python train.py --num_hidden_layers=9 --hidden_size=256 --num_attention_heads=6 --num_key_value_heads=6 --head_dim=64 --intermediate_size=1024 --vocab_size=2048 --hidden_act="tanh_gelu" --norm="layernorm" --norm_place="pre" --norm_eps=1e-05 --positions="learned" --qk_norm=false --attn_scale=0.125 --bias="all" --tie_word_embeddings=true --parallel_block=false --init="uniform" --init_std_qkv=0.0255 --init_std_o=0.0 --init_std_up=0.0255 --init_std_down=0.0 --optimizer="muon_variant" --learning_rate=0.00168 --lr_mult_o=3.0 --beta1=0.93 --lr_head=0.0113 --max_grad_norm=1.0 --warmup_steps=200 --schedule="cos" --final_lr_fraction=0.1 --batch_tokens=131072 --max_seq_len=256 --doc_mask=true --train_tokens=523600000 --max_steps=3995 --dataset="wikipedia_en"
MLP neurons of a small language model. Each row is named by its layer, matrix (up: input weights) and neuron, and shows model dimensions 0-95. Each number is 500 + 25 x the weight over its row's rms, rounded and kept within 0 to 999. Numbers have three digits each.
A block is one neuron, or neurons of one layer that tend to fire together. Before each block is what it responds to, as a language model described it from the Wikipedia text at the highest values.

Description: Mid-word subword fragments
L4.up65:509517468568507483459485557501471572479480553524505460493451535525470497505508488538513500489472477494463483496484536491496499485529475520511472491487454508544474498473517548493531528534522503487529513474476528519463486512499495442489442497491508505530475494483509546474530496474506526481
L4.up160:468503509562502536519483506513470533495543496474480543486490464490478502508492480489527504472502478520466432526506498509510493527492497504480530516479508509497467465492520527498495531496517500484463505494505498467465423502458486466530488464502502498531512543498474506499487493559469557495
L4.up254:475518501495476482529483496537558499478493521486510507464501522503491502465505487465478517519479533527448476496525485478454473494537479473444501471488493496499514488501442524466545536511519507457450511523516512453494486507490514508521524484508473506493516456450497473538499484483493488463
L4.up423:496520489509493533468527487499527518509512480492523518487518524513491526485507460527441525538546500512501484510506415474511521491519474498515514520475473532529495530508510511549510516525542487523457475509497499478538505530517506461469462490540518513531504501542523551473528477482485489483
L4.up679:506512502491531473519442562508530504507493498484521477519439517494431489505509487515513482501514483511491489481548478499444490509494510500483522517450524476438522465526510524507518505487510511494481500510485543536529481471492482519472502489539475484487495479486508461505537525488455552468
L4.up706:531528544504490469528474499507511539515471512506503498515466506521477482475473540579497510516497465481476497492510497490511499436513493512536522487489504540504535495518493554500526482512518485501504489510496468509470504520513505527414511475478507455522494523495464485502532536475518481541
L4.up821:463527467514521562509504509490517503503505503491484558465506520474482499467524544493476537500548548477479475529542438447497499453509504470509533538521505529509496511502499517530496498482472523523484505529491475499527541523466506494488500490499488523507522468471472504496507469503480531501
L4.up904:520476494505487543496477534518474453507519512477446486533505530502480492491493486497524501536496510472485519513508459476512500532491489524485501469478505489474470493474510520491492524507504547539418472524471540504501457532506492518495534460536480537533515525510495497520503479491501525452

Description: Prepositions after noun phrases
L2.up205:519495532538504496528540542455511507537527545497511526492511479474457500478472531521492522499491499486533474489507455481539521505493520498511527500490494515530514523477537477513510518487531558478538513448554479485501485480467547490512521534458513490484485508536505496496470484522523542501
L2.up236:483518481573549498535484467515529460469492524515530553516501464480474477532531532490474518513475475473484490494490532479534452494531490525561509501433522454502516504504557500465502504493494558468511460454504487466491520485465525512504481473490471468521495533481471529488464503533475513485
L2.up327:500525461543459488514508445477540527484452528480466518500521492511498502447509532481524534488517527506510500530533462617505455507524492492516498493515459508453497465533519509450490510484457462510483487524483509492502525474453498479503510496486453506504527498508516468509466508481534479478
L2.up351:529510457500511503488459510496501526497465498510524465549464554501473518565443489469520542512518523508514494499546480543510466488477494517511509458506504507503499468535516453489530458456525519509510499462531443463511524514505526512512495481487469486551526463494512478524562498502508515484
L2.up379:492471511547443512463462478477517462523504529480496528486502492483516533502502539514520512476525480483495486460501513498515460500533454517501549492509509501546507492520487471500515502503495524497522532502487529503495495498531473508462545498460513483504510566508479526483512506548557495496
L2.up507:505480541515497523510466533514522517499530510504529539506511523466515518532484604510481498512511504492487456499549516508493551461482522465486538471476457506512523464549510548520482511523481526467483490510517524516487465490486533480448505537491494522532512549520512515503521487518525460478
L2.up724:538503479493497560533476468467527519517519517523484480487517501469475500540526557511529517502522460523547534485476487536472506531541516508490502502462491500519549466520518511483502497535509514523500518499503516436503516489517491539505521471473509518552556500468525460512483470486469508459
L2.up787:485505499454503482520501491497512501504470490479494500556465462506511534491516507465494515542500467474504523490486535524473599477487482530488474480543493518522496510547562510464498526520504506507468520515499501481467520499486498525528527498463468510529499500496463522482520468516603514474

Description: Word-initial prefix fragments
L6.up232:565525530500502482528487491513521500503474499535489513509471460485492510481473462518523487476505536533517493509532506507484532485521492501459478494492549481546554489510563488444503491472479468525496503520502514487514552464524496506493476508544536503516478503490507508468512467512495493519

Description: Mid-word fragment after short prefix
L2.up188:486486480484509527505513512513483492535494501519496530518506582542476483464474507514520489489532484539458514495504477518484501508514492514524476444465473461474530506506538523510500505464449476483526455480477530494464501501467507523528541482535477479514500576538517522487495506442487479509
L2.up311:518496509486511508473485462465480462528494511530474572481523499519502480463478502515514496506472480537464468454468472545510487525524512502478524530476511503494506485482524557480507507497504522465532546498474492524442511479493560514491512500534499545483502519509540510494485536509538459552
L2.up422:440498480512470512514531544442490522463468475465501480498450522500492509471496491489477478526513505487509484512522499519499485523512521490521514496490508509521525463520521529503502482510469557549494556511549489483461489497445525518486481463517533517447489506510521501450500516509503450478
L2.up514:504548506520510482491525485494496507466519475483479490538512466511493504476468494474488468473518546498524491514546519465468521486477519499477475462461490529485520464504483499500520518529486494510559544485501487517502497525460537481481455452476476514490530478496525452507496524512499483542
L2.up576:492521456527542450472466544555526485505506509498477514526541478483485514483474498444531502493505527495471517463486520495485516492521494496491486465461483526476515482508501520508465541494485480500486531491548557547492505471467502499506466461500463468513476539508495476490501516511505468506
L2.up819:478481466517517487504491542467535495505445550516488513525533491543479475450551463475502540527495506494469525500472448521546486439494474512539515486499506497487514522499524560473506519482528507509509545508546542518498432518523538470488492489545517531507503540504520501490494496503491471495
L2.up858:483517481495459544501505499492489473497526505495469511505491518492536493523488495481489515500520496482547499504506477564463499442480539507483536451496496506484508516461523529513469569537489519487482524484468566520462537476492530476447455461474529471484535519517468553507462477475518487486
L2.up900:530488478529501474528478518541551531493489497530436471482515506500532478531481526530491497467526518474476480460510472498484470495479522494531496516501504478542479434471507508512492530486510527491501531480458520504468533493502537502499502462488489522487508507505511525477508498504497488512

Description: Mid-word subword fragments
L4.up21:480498537507481483506467513517517495519455482520536479508534474565496497542502500515474523512475515517494537493523505483453490502529494497454461502482499544488466488485513486531513485485454525476478542507535557499455524494524508518494500466519531463496493466505547494510480513484524496542
L4.up68:515489526528477532501466496490526532450464498490519518493499499491530492503482507487461513496539519523478476482536531497495517460497507491511427499508493507548521484468500494498521499529503477518498484483476502525461489541481528534486479470502480538485553508502479468516486506450507515544
L4.up97:511512474513469530459506528512488509524521507488504533535505505470476515483452505515509518476507504505477509496496502475482500518549483489488435488534529506487551478468489470507529520488499511466509507536490472488517512507482500518533527448534505496469523529483525535535493527555504477531
L4.up445:509493510535510504471464521499488497493488508504520487496483478510488453544498454517485537498461506532498515508525497502482524526516522484485497535504505501469522482518501510530491493488445474500467519510501500519473520523504520504507462535481457504478502481531534503498503474472503521466
L4.up659:495491489460509462564483497483500487444465500504490480553498465518519484532478492506475508488507506482478501478486503475471502542494486450479505492521470509506486539494512501507503544497484488503536595528525489524485519506473506519506514475502491470522475542481470491506509545498511510520
L4.up723:562497529484496481469457517451524477481488498454478533514516471497466488470473492477513483492514504464518466551499464467501526422512453523523512534509496477533507541495484565482477478507492446531483455498460495504500518533506507483549534491505518522502519531518493490475508511512489491582
L4.up944:488488479445536511485510532486527536490543506493489519510476496509503516493468477484529472523449508499510490525510493510492548518461482540489479505497523486520491503485476489488487493461510524514467497517468504511476503504473516498508538487513533517509610508513582481514505523487509503530
L4.up986:540515514478529494516504507505489486478482486496485551494531483570531531508493473460456499486524461467511505492497522493548525492525477550502470481518510484502487512487499504508485486461462484486461500519502506522478500473487524484464520497478533509469539478494543488470469528512495502534

Description: Ch- word continuations
L2.up137:494458536514490495551549517494443548522490485553532564519486522504525515484497495503465518490510505449515474463481513466512507484542492538484481488494500515509486474518529493501501491514511484508539486502494503521519445541472485500486494505510560525519481518513494479483485463518520505464
L2.up199:474478494493505542502499533516451536528505446551498527510520490499488492500501528465522465502530472467535535477503506486482479476498513512498525524528486485509500506548503496530483545479510526490472493504512488468514509536496497478468534477517520538465539493494470525481457504495463491519
L2.up257:521486477510491484496528502509508520531492591549457498528491492565524559462487449501525515524451492495510482466501502531489495521555457492519492505483487500495485489497467473489472487529489519495502523477529485467527494475497487469455474512491528487444463495474491522484526532473453529494
L2.up473:515498557496549510544512510487475504481493538487491521534528501479536517501495486525498510496477519482497499458523526478518497484528480528520522427497515547501486494502451506504556483529463476496455505489523480482488479509492491506564469524517486487530496498515469455525470480497484527515
L2.up675:499475531523449510515511530474513498499514510507508501501524492480465491528532472484490486469495548470573470486501505488524515500453519530512517487500538541493455519529536474479476514508473489528527494486461497469509486530536474515494453462499483487497481521533477495467500486492535465512
L2.up908:493466542477468476525471470477507475518533530473525475519495473532521472449466492513480505509488540502503500515509477529495521494491513515483488529484515540504492505542502492540513489485519505525451507509520534482490495508472527529490485464483538494461493482489517477493464506484467492457
L2.up930:471541507495466514488507518463492553452523502483500488513514518522471490512444524482447479448483455524528512473510485505490480498534469540508510510492510510489525455494460494542507484472550531506490478473513462524463517480522488487450498505493508506481517505521537507485476498496497502494
L2.up952:494469506476514474515517491543550498532506527541482497515469510478452512498511509479512488524477523486487480482499501501540494510535506486468532519477518513515504487495483518532478485493484501531531511457499456516473501493510510509462407534505518533467494413503504484479483487449493508492

Description: Mid-word fragments
L6.up652:456531502477508505518463518500471452510501452488502499547476511515481512515544507522507475502475522502517505481500495488530524512523521521493546479468499516476489529517469493494497530476488489496524508500538489488517503502457475469499504510505488509478490522497507505543503485487453536513

Description: Word-piece after re-
L2.up79:533512510526515455526501529524502529506517529486532556445447488486495454476505509516501530504453469537480497457540465493499526478460453505498508555488493477524542520522529517495521455483536513482445489491410456491513483518518531505512496513543483470512486460498557524507501519515497511482
L2.up396:482524514504520458484497495479501515508529472481482535501503479552513513502471494507468523486512509491509450501517480524496447468492437531482477534487501505478498508500492493499489425498459519518484490511494506498511506507521509494541492457506483560486522480473529519455524493482494506526
L2.up420:538460505496496485492494472457519525517488492487526538514522499489551498449487469496521530506512478488521470532471487503480473490460469507473504455488521467490480521479517532510555497508479493553455513457512523498445523508488551514511528445478529485535520502497504540520493543505571488501
L2.up484:500476454504512508518540464513529512485517495543484524482493497540530508481460468496439546486466481486515479492516471477533489547529478491490482515488495504521493514460503550506525501520510496468505517533495506483475477496499508546523496465491461505486505447487465509511467510518489513483
L2.up493:498468504498463460465466517504463521523504504471500527493541521481462496512520494480507552515483510496500523531521521487509497477501485509480543474461519459483491485490499481490528504494573505438469441490482459510483478496504500519486527489492475535542502482469502491505509490451497524516
L2.up604:526465520480525439487483519538505479510474515488519511477517491525496450473525509552482521504483490489473472480513498495485508472474492507482472485508455493512488498474475459509518552516457537493487520504482481449494501495486501457510498449479507506551495530517518504515509464517516486494
L2.up788:523472555500490513499516447501547483477484521481509563505519507516472496495497561538508478492507505454514457493521506483485545512478479461493487472485531495478493484517510518484515515527475493514463481514527475480515486503529484465509539494509507517511505522486563565523499500444550507501
L2.up1020:533464486518512504462506493498523493467516513474521513523483510491517468501543490528497489512493536504511501519532428498511456493494511546497510509491487507540475526517543482509481513463513544476502457436540487479499486502463480473530530472483493480475478547516515508485506530473508534448

Description: Date-expecting tokens
L6.up565:516468467516488506467531484496501474523541500486463482518462473487490446530493465539498482490486506453492508483485490571519552510492461493500513510475491506544509477496501457534506509524480480518458494478483480522479489520510527508519496512479459501481496524436496543494407493503520472470

Description: Sentence- and row-ending punctuation
L6.up955:469527474503481491478457469494493477521509550483504475540501479466536540523520498520508543494520477469520455515512529480478465507546494497496512515503524452501534482485491512463527517501468434516531471531512475491528507492504555487569473491529484516511486496497484507513537484498482529474

Description: Mid-word subword pieces
L2.up266:495533470510505461476515503506536540519455508458494484499487470506465529480529492489450537518465505534499526474532516545516532514474491499499504528470474517519510500506511522471487534502511446519530529527516503507502501502480520492519534459500476517469535520511515498499499485480532503478
L2.up319:495509511478516471505513508488480487512482518516526449484523556508500511486491547546483501499489504511463490508508501533492508489508523521489489499549495488495530506545492515504490460524486512517501496516525533519510488490514506541548515513530480498487487542515506552531460501513489536511
L2.up326:509460480470452480503532484511530475496557475464495490462502501471531486502483503513511485519481494503528510495489552471541515472500549494499510491452511513472508526497482469478545464432546541545521477524478461486489508528476559508481513522506494469490527479459545498524472499493503515472
L2.up541:509484548533483472494506523493450518487504485516527510506540469501522543482493511511542478481493485480539499518506509507544493515494521521492464478495488470536473539504480538501541493454552489514441540497504521518506523501487505514488496500498541483507490496444453478524501492525496454525
L2.up707:544500493489523452509463498491491537491495480508509538541512544546466429498491454497503528500480480514498477507535529521520504431528516514482480492547519480507480489475499490506550435506495525550503511507511502488520486468504506507509514470497493457474517501485530507522498504483489470470
L2.up830:510493539452496490499505485525504498507460479482490537538534515482527513457514505488526534483522499508462467491501470485496528503525507539514545475476518514535509523532526506488553523454490529507440488453462472516511523516512517483487467540496504516510486513485488522480528498539489524491
L2.up988:495521516502489497514507481540487517507527484527534537510516487491490497469522502465492505472476480483474494486519496536523542520488534528512493522488496478512509533507510512510519474482471514549480497514454515520498495505513520505504514545517509474534501508499476483533524507531517522497
L2.up1018:514450528500505463504530502482524520490505529511508497530523536502503542505492494496511510530494501476499504513539524526505583489500527506497501498542514478526562493475517474489511472455497507495507488514464499508520529486471513518529468479465547492498509524484507493476500519531509478547

Description: Sentence-final punctuation
L4.up7:508551467531497498490481495522509518528487527536507489502520522494517508520516543497485544503491517528472494543561521511500463496487497454518519469494464468534458497495500508502499515531511511570521586483507485491478498470529552503487508519603517531481534499522520494492485481486518478502
L4.up40:493494486475456484512481517497462477505458526508468527524492474475480522450526520503526504499512513523538521514474495527492517481434506460489478503532507473512467472490494511522515473541489539497465525526502479494504478539497517510495463495518487456498533487497504523498509486536473497516
L4.up47:553499478523465493511440512560519507522502531496506499498502495468470510463503483485494521516481507525539450521507525506520464499526417531507509496519460485502496500492495535515513509476500512461512474498479520480497522497502559508509507512518546504477527451505512535532438501478536497466
L4.up105:504516440504488458506474532484504483521477501517505524481491518463503536540548484469503600507536513526497443525494515518495503482487479512496492497485465484510528477518469484492476470518497514510521526463525507498489500513471556493491512494537525489507524515514512485482510486526493511511
L4.up135:484450444454414538514508511549499515511496492552520484452511447508490529512485497472507549492483439507575497530526509464505510513482515507523530526489456527495488503491490501532537522504500488437519496474516453512457471491486550508521500485541493507484504516484540513500495490532536520480
L4.up646:492550471523557524514444516512499506489472499517506547530513502479533498471531522497485512440499494499475489509495522528469560507534532499488535490462482492504495486508513499477518542530465527490549501515506508474497480513447489496526486510498512467512523467536523508477478491522503531470
L4.up691:535486512537497466487477523497537501495473494499505517502468526480549439522523480504516474512520491457559501546472523506493471490511448519520517506452505485472534477510465516505497476479525455526500472490451468492481493451514545479502515477541501535495489527497491523538512484478519473466
L4.up777:511515500504448509486474519491495501507510517497504563461515524499493515532517520558504527528455489469514459549475539508510486499536489504484524515470462518516519486524532466503457523505485507523486500527451525477491512495499508477485529509494507500477500503505489472516468515531499536495

Description: Table header line ends
L4.up85:491499509470537468523496538491464466509465507508502457524456520511557526495497496512523521506519542525484489492506493522461457417518481529517538507526529522465455492535467507525474500484500508481483507530521490493508499481535486487518536517498490485477506471437502485513500465543517479481
L4.up96:464462501542475448504511490492520525468540505477468524467477503484538503461509482516473516464468523547478471461508505519504498496503530510505483472486497514507487472471499469493535496471493519506513530449505434521521503472534488490462527544506521550477500511515448468493527480519518502494
L4.up155:472545518497518478515518506475520545499513523494503468518494530492517503474511479522518537512467503492505485453486512541474537480506520505534523510518536494511491520463488487512526458471532529476498486533549475531510483483484489531468537502497527479517525488493517476468483467514524532510
L4.up261:452509527501491502518495482526490497488478519532496503495458508463495500479499517463498511483528474506513530470484516509527466508513458495514520523513503444455510481522472495507485511522503480506456517497478466522477509473505482483530464468522516526516510532433485514514498533492458495489
L4.up527:509519553440512505498489494522484540498497539520517460484483461535533544462497446523440485510516509522486460470476442493419489529455492520508485481500515469470486467501456566495506474479538506523503480502495499490517504482491467537512475505521535443506498525472540476493485478477499506545
L4.up812:510499519457489488529524509473506505546496475501493509489467517547494534467511437506512578467496517558464514468489464514503489531508443496478482549507513519452476496487512497518501501505517526497527539524551468463530441516479460448486536499482512494503515495489467505527501543465479466493
L4.up859:497512481501491507538553517512496478477478537491505517520515505484452514484515516493495580511499493499497499528493483491504536479499503526520497509506543516488536475518489485537493486461476462466509502502480493456512477502548487518493528534517457475482511520508524513462537452550485493466
L4.up862:512501556499479537523487505487512547491513499515535537526507568478519532509493468493523508477522483487479526493489452490526529495554491516504460448513495506478521485530480491490508538469521496538485528479513520496463499529486498482485448534488467474536548445456533498477488483500490501514

Description: Word-initial "in" prefix
L4.up81:528504498492476478501497471516516481507496480491507480451457495520481492477515554481479504469515473504464472524502540508439494536503458522493486502533513509459495485486501500468505536565448518494505505553486511528512517527563478455552497473497450511494488492469478470461505526511519491521
L4.up109:492492554523514494494498480517486499463536467516498495472485516487448468530524498513502493507491524430574478528491509497500486528503497533505452509490515526556469487524470500504475488485479524506511488515497482516478479509482484497539455474467467517471496535525539529513498494471508494511
L4.up474:511488478552458494505527483559467475549487493457506487518517476488508547485479487495506516517497493473491476527473512582481530479503421490526530523517470490481477499528515508511497542530493529506510474545463502507476523517496519464513525486516518499452486538487513476523500472503473509472
L4.up539:475515509518497488475496458513480490521499502496496499471528533502488541508509493518508515487524527449489482459502472497474510521483485551497424477529488518472521461478479518501471518536489478491510507538471471475515500507471527518498484489468471466511468458559479485529503484540517545522
L4.up608:547521502503502528476477488511492474479499528545493503479488463518503524501482509494466506491471518505513454495472545550517471473532491479502507520446463536532475492518461489494524527499529450534495536484507532494516461470458468467504496504486481507490553461454528526495503500515532536525
L4.up746:547529570523482490516493464509507449476483507529496468499514508502495466494523531510492511503528527529515472541517487552475557497500448507503478465521480497526456469495474530482479494476491505487513485497491503486496502504519477499545513486479486521521475513497487512520486510496506465530
L4.up783:548464523512460491485477505471452502532515512515501476531512521487527510499433489471505507532470481527496528522512513474543510496523492494469468508551501460521466482512512461484503526515508517471448488489511501481504491502481541479470510477496495541506495527556477492502550454504491475501
L4.up866:536515477560504504504455487476480511530490440534504527536490528484549486494518528458501505509522511493531491541526523521463508449438536484482497516509519511558465477510508440500495532511498476540505481522488482495486505504488533507463519496454515497464526510502451494509480479503505522483

Description: Time-phrase connectors
L4.up82:524514463502515478471527487520521509503519476451486506481481503493488509527479509516545497503458462458507494476545508512499489488485469500513510492497474486472487465510531524489478516489463501484545480522518478481485499525486508488510508501488493512506502474516511490510487511479495551535
L4.up136:502488456559481482498559498555456493463474505516555542501427519480525466484528500525491498496488504508595486523500471512485545533507538505505522479482484436474499472516501489497475481508511464513482466581499450516520484541484511500499537490499508472497511474519498509525493512519516444495
L4.up149:498513496526474492511492500512482504500492540455505541467487504502510528518511498513456490508488515496496530494496519479529512470488481515522527505477496513492520522519498496496519500505533450502471482489470464484499516519472489523498465458468523498514520515484549558498522540469545516457
L4.up294:525508488550495489489524506485453505469532514453459461504516471474495479506501481513506455468492488465493523505462531489517468437461487534495512492508473495507463507559460528497510452462480494527497489497500482488489478491460454544489516474504497501502513545475501489503466537510555507496
L4.up655:487489490495466485490492465537427494519510511476504473549467534502501549475526523532516487489506496481485530488482505485502505506485401509485521517460462496443517492512524501526486507503468508478501500469507517531456479493499480520498533492493516488507496503481543509477515491547518519516
L4.up680:575463497527471538518464503509508487507449514495507481533516504474495486559532509513498490463466479481514500515502541511502521541507437517502507486515483487542488464486474454499495513457478494535477523483474506483529504458532476498512487452496490511490495533512528519491488521438492512512
L4.up977:487509463525448514491512502492522514508491497486509518492482491466476472472482506514487492500484527500517522505453468492492523509558507489441499508523463526513526464514501531520524507547524424509451487455480475500512478502521511457477512488499485493508516493493548492491538507526581508473
L4.up1022:536480510467466479505514497517456531522493485491468551524483518490505514502485531563443494455488500544540504535511494483481489491501515531496528508524491483437487534489501497497470490529516496464466518495500478483461467529508490515495496471495541503506467513483537485448524527505487507516

Description: Mid-word piece after o
L6.up648:509527521515449502500518479482511525468520521481508522471498517519458472540502490526513446476472453506537508536571476537465523507470495486516506497486480482470516467446457478513515507510498487468466515505526516501499447517491508488465485476508461482512504498471516476499488481479497468507

Description: Segment-ending punctuation
L2.up269:495496487504488493515489470504538480481531538487501508483437474489505505495497502477464539513514509473567496439535513499461503491539487494524519494517527465521534487506490473481496499502471489509526501548514516499510528509491524525494519468499471510503529495503491517534581520507549543505
L2.up302:503462494510437507446516459566514488507512476483493502488528517489475515535523463501519523505506478508530484506521501492532522499468531482482503528507469471527512489522535521536526514515474535493527523494478482456491500471503535489490491496510534504446495494497487462544506470514506460465
L2.up418:493507461510481529479504517497521453547516524523506564473523465502522488488522495489517553479511544501531487500524513516492508492511492475474548464510496485504525519518477488516512488482497457559503536499489516525509455500507514494491539489523442509530520548509532508479493487511505471496
L2.up545:497496480475490539494477508504494457501484467495522490451552501489488499471475562538546533481470478506539450501483525507512516491521521511502496450461517511535498510506481501532522514519483504545477499512538499498483494518509530480491509472522460494522499472515493471480465501520533489488
L2.up614:493529518508530523474513473500489514505521511481465474464499515485482462472505526491498509520460526531552496514550525507500493509542536467519544507508532507465486499532513483481519479497441470498501492510469500473494493496463512533453529491538472481491528523534494522473475515513527504472
L2.up725:491526513505519492516462491482497496472515493531518477498504523495528550423500507474500573510507487420504522484506483543502529510504509480497492498475473513528506495544521485515512468520497486503498506533493504467538501484502475528496487482567400492519475507514509480510506522503536515514
L2.up910:460548509496491505482494508468560483500536479527482501450459511527492535495533518474467560516511480484505543517490516488472548533533499508511478509524499496500482522539506498464485480494497547480542510509526496492499486514492507508501519512531508470555503507523497516511513491460541519527
L2.up918:502510499472462494487498499554526519515525523496543513508504493462479534484516471465484572482477511524503493508543502567521516503498504458480535491511521496476485467575509499532483501529461529491507488499486459491500489486512508485471523542549485540455512501524509466515475490486570496506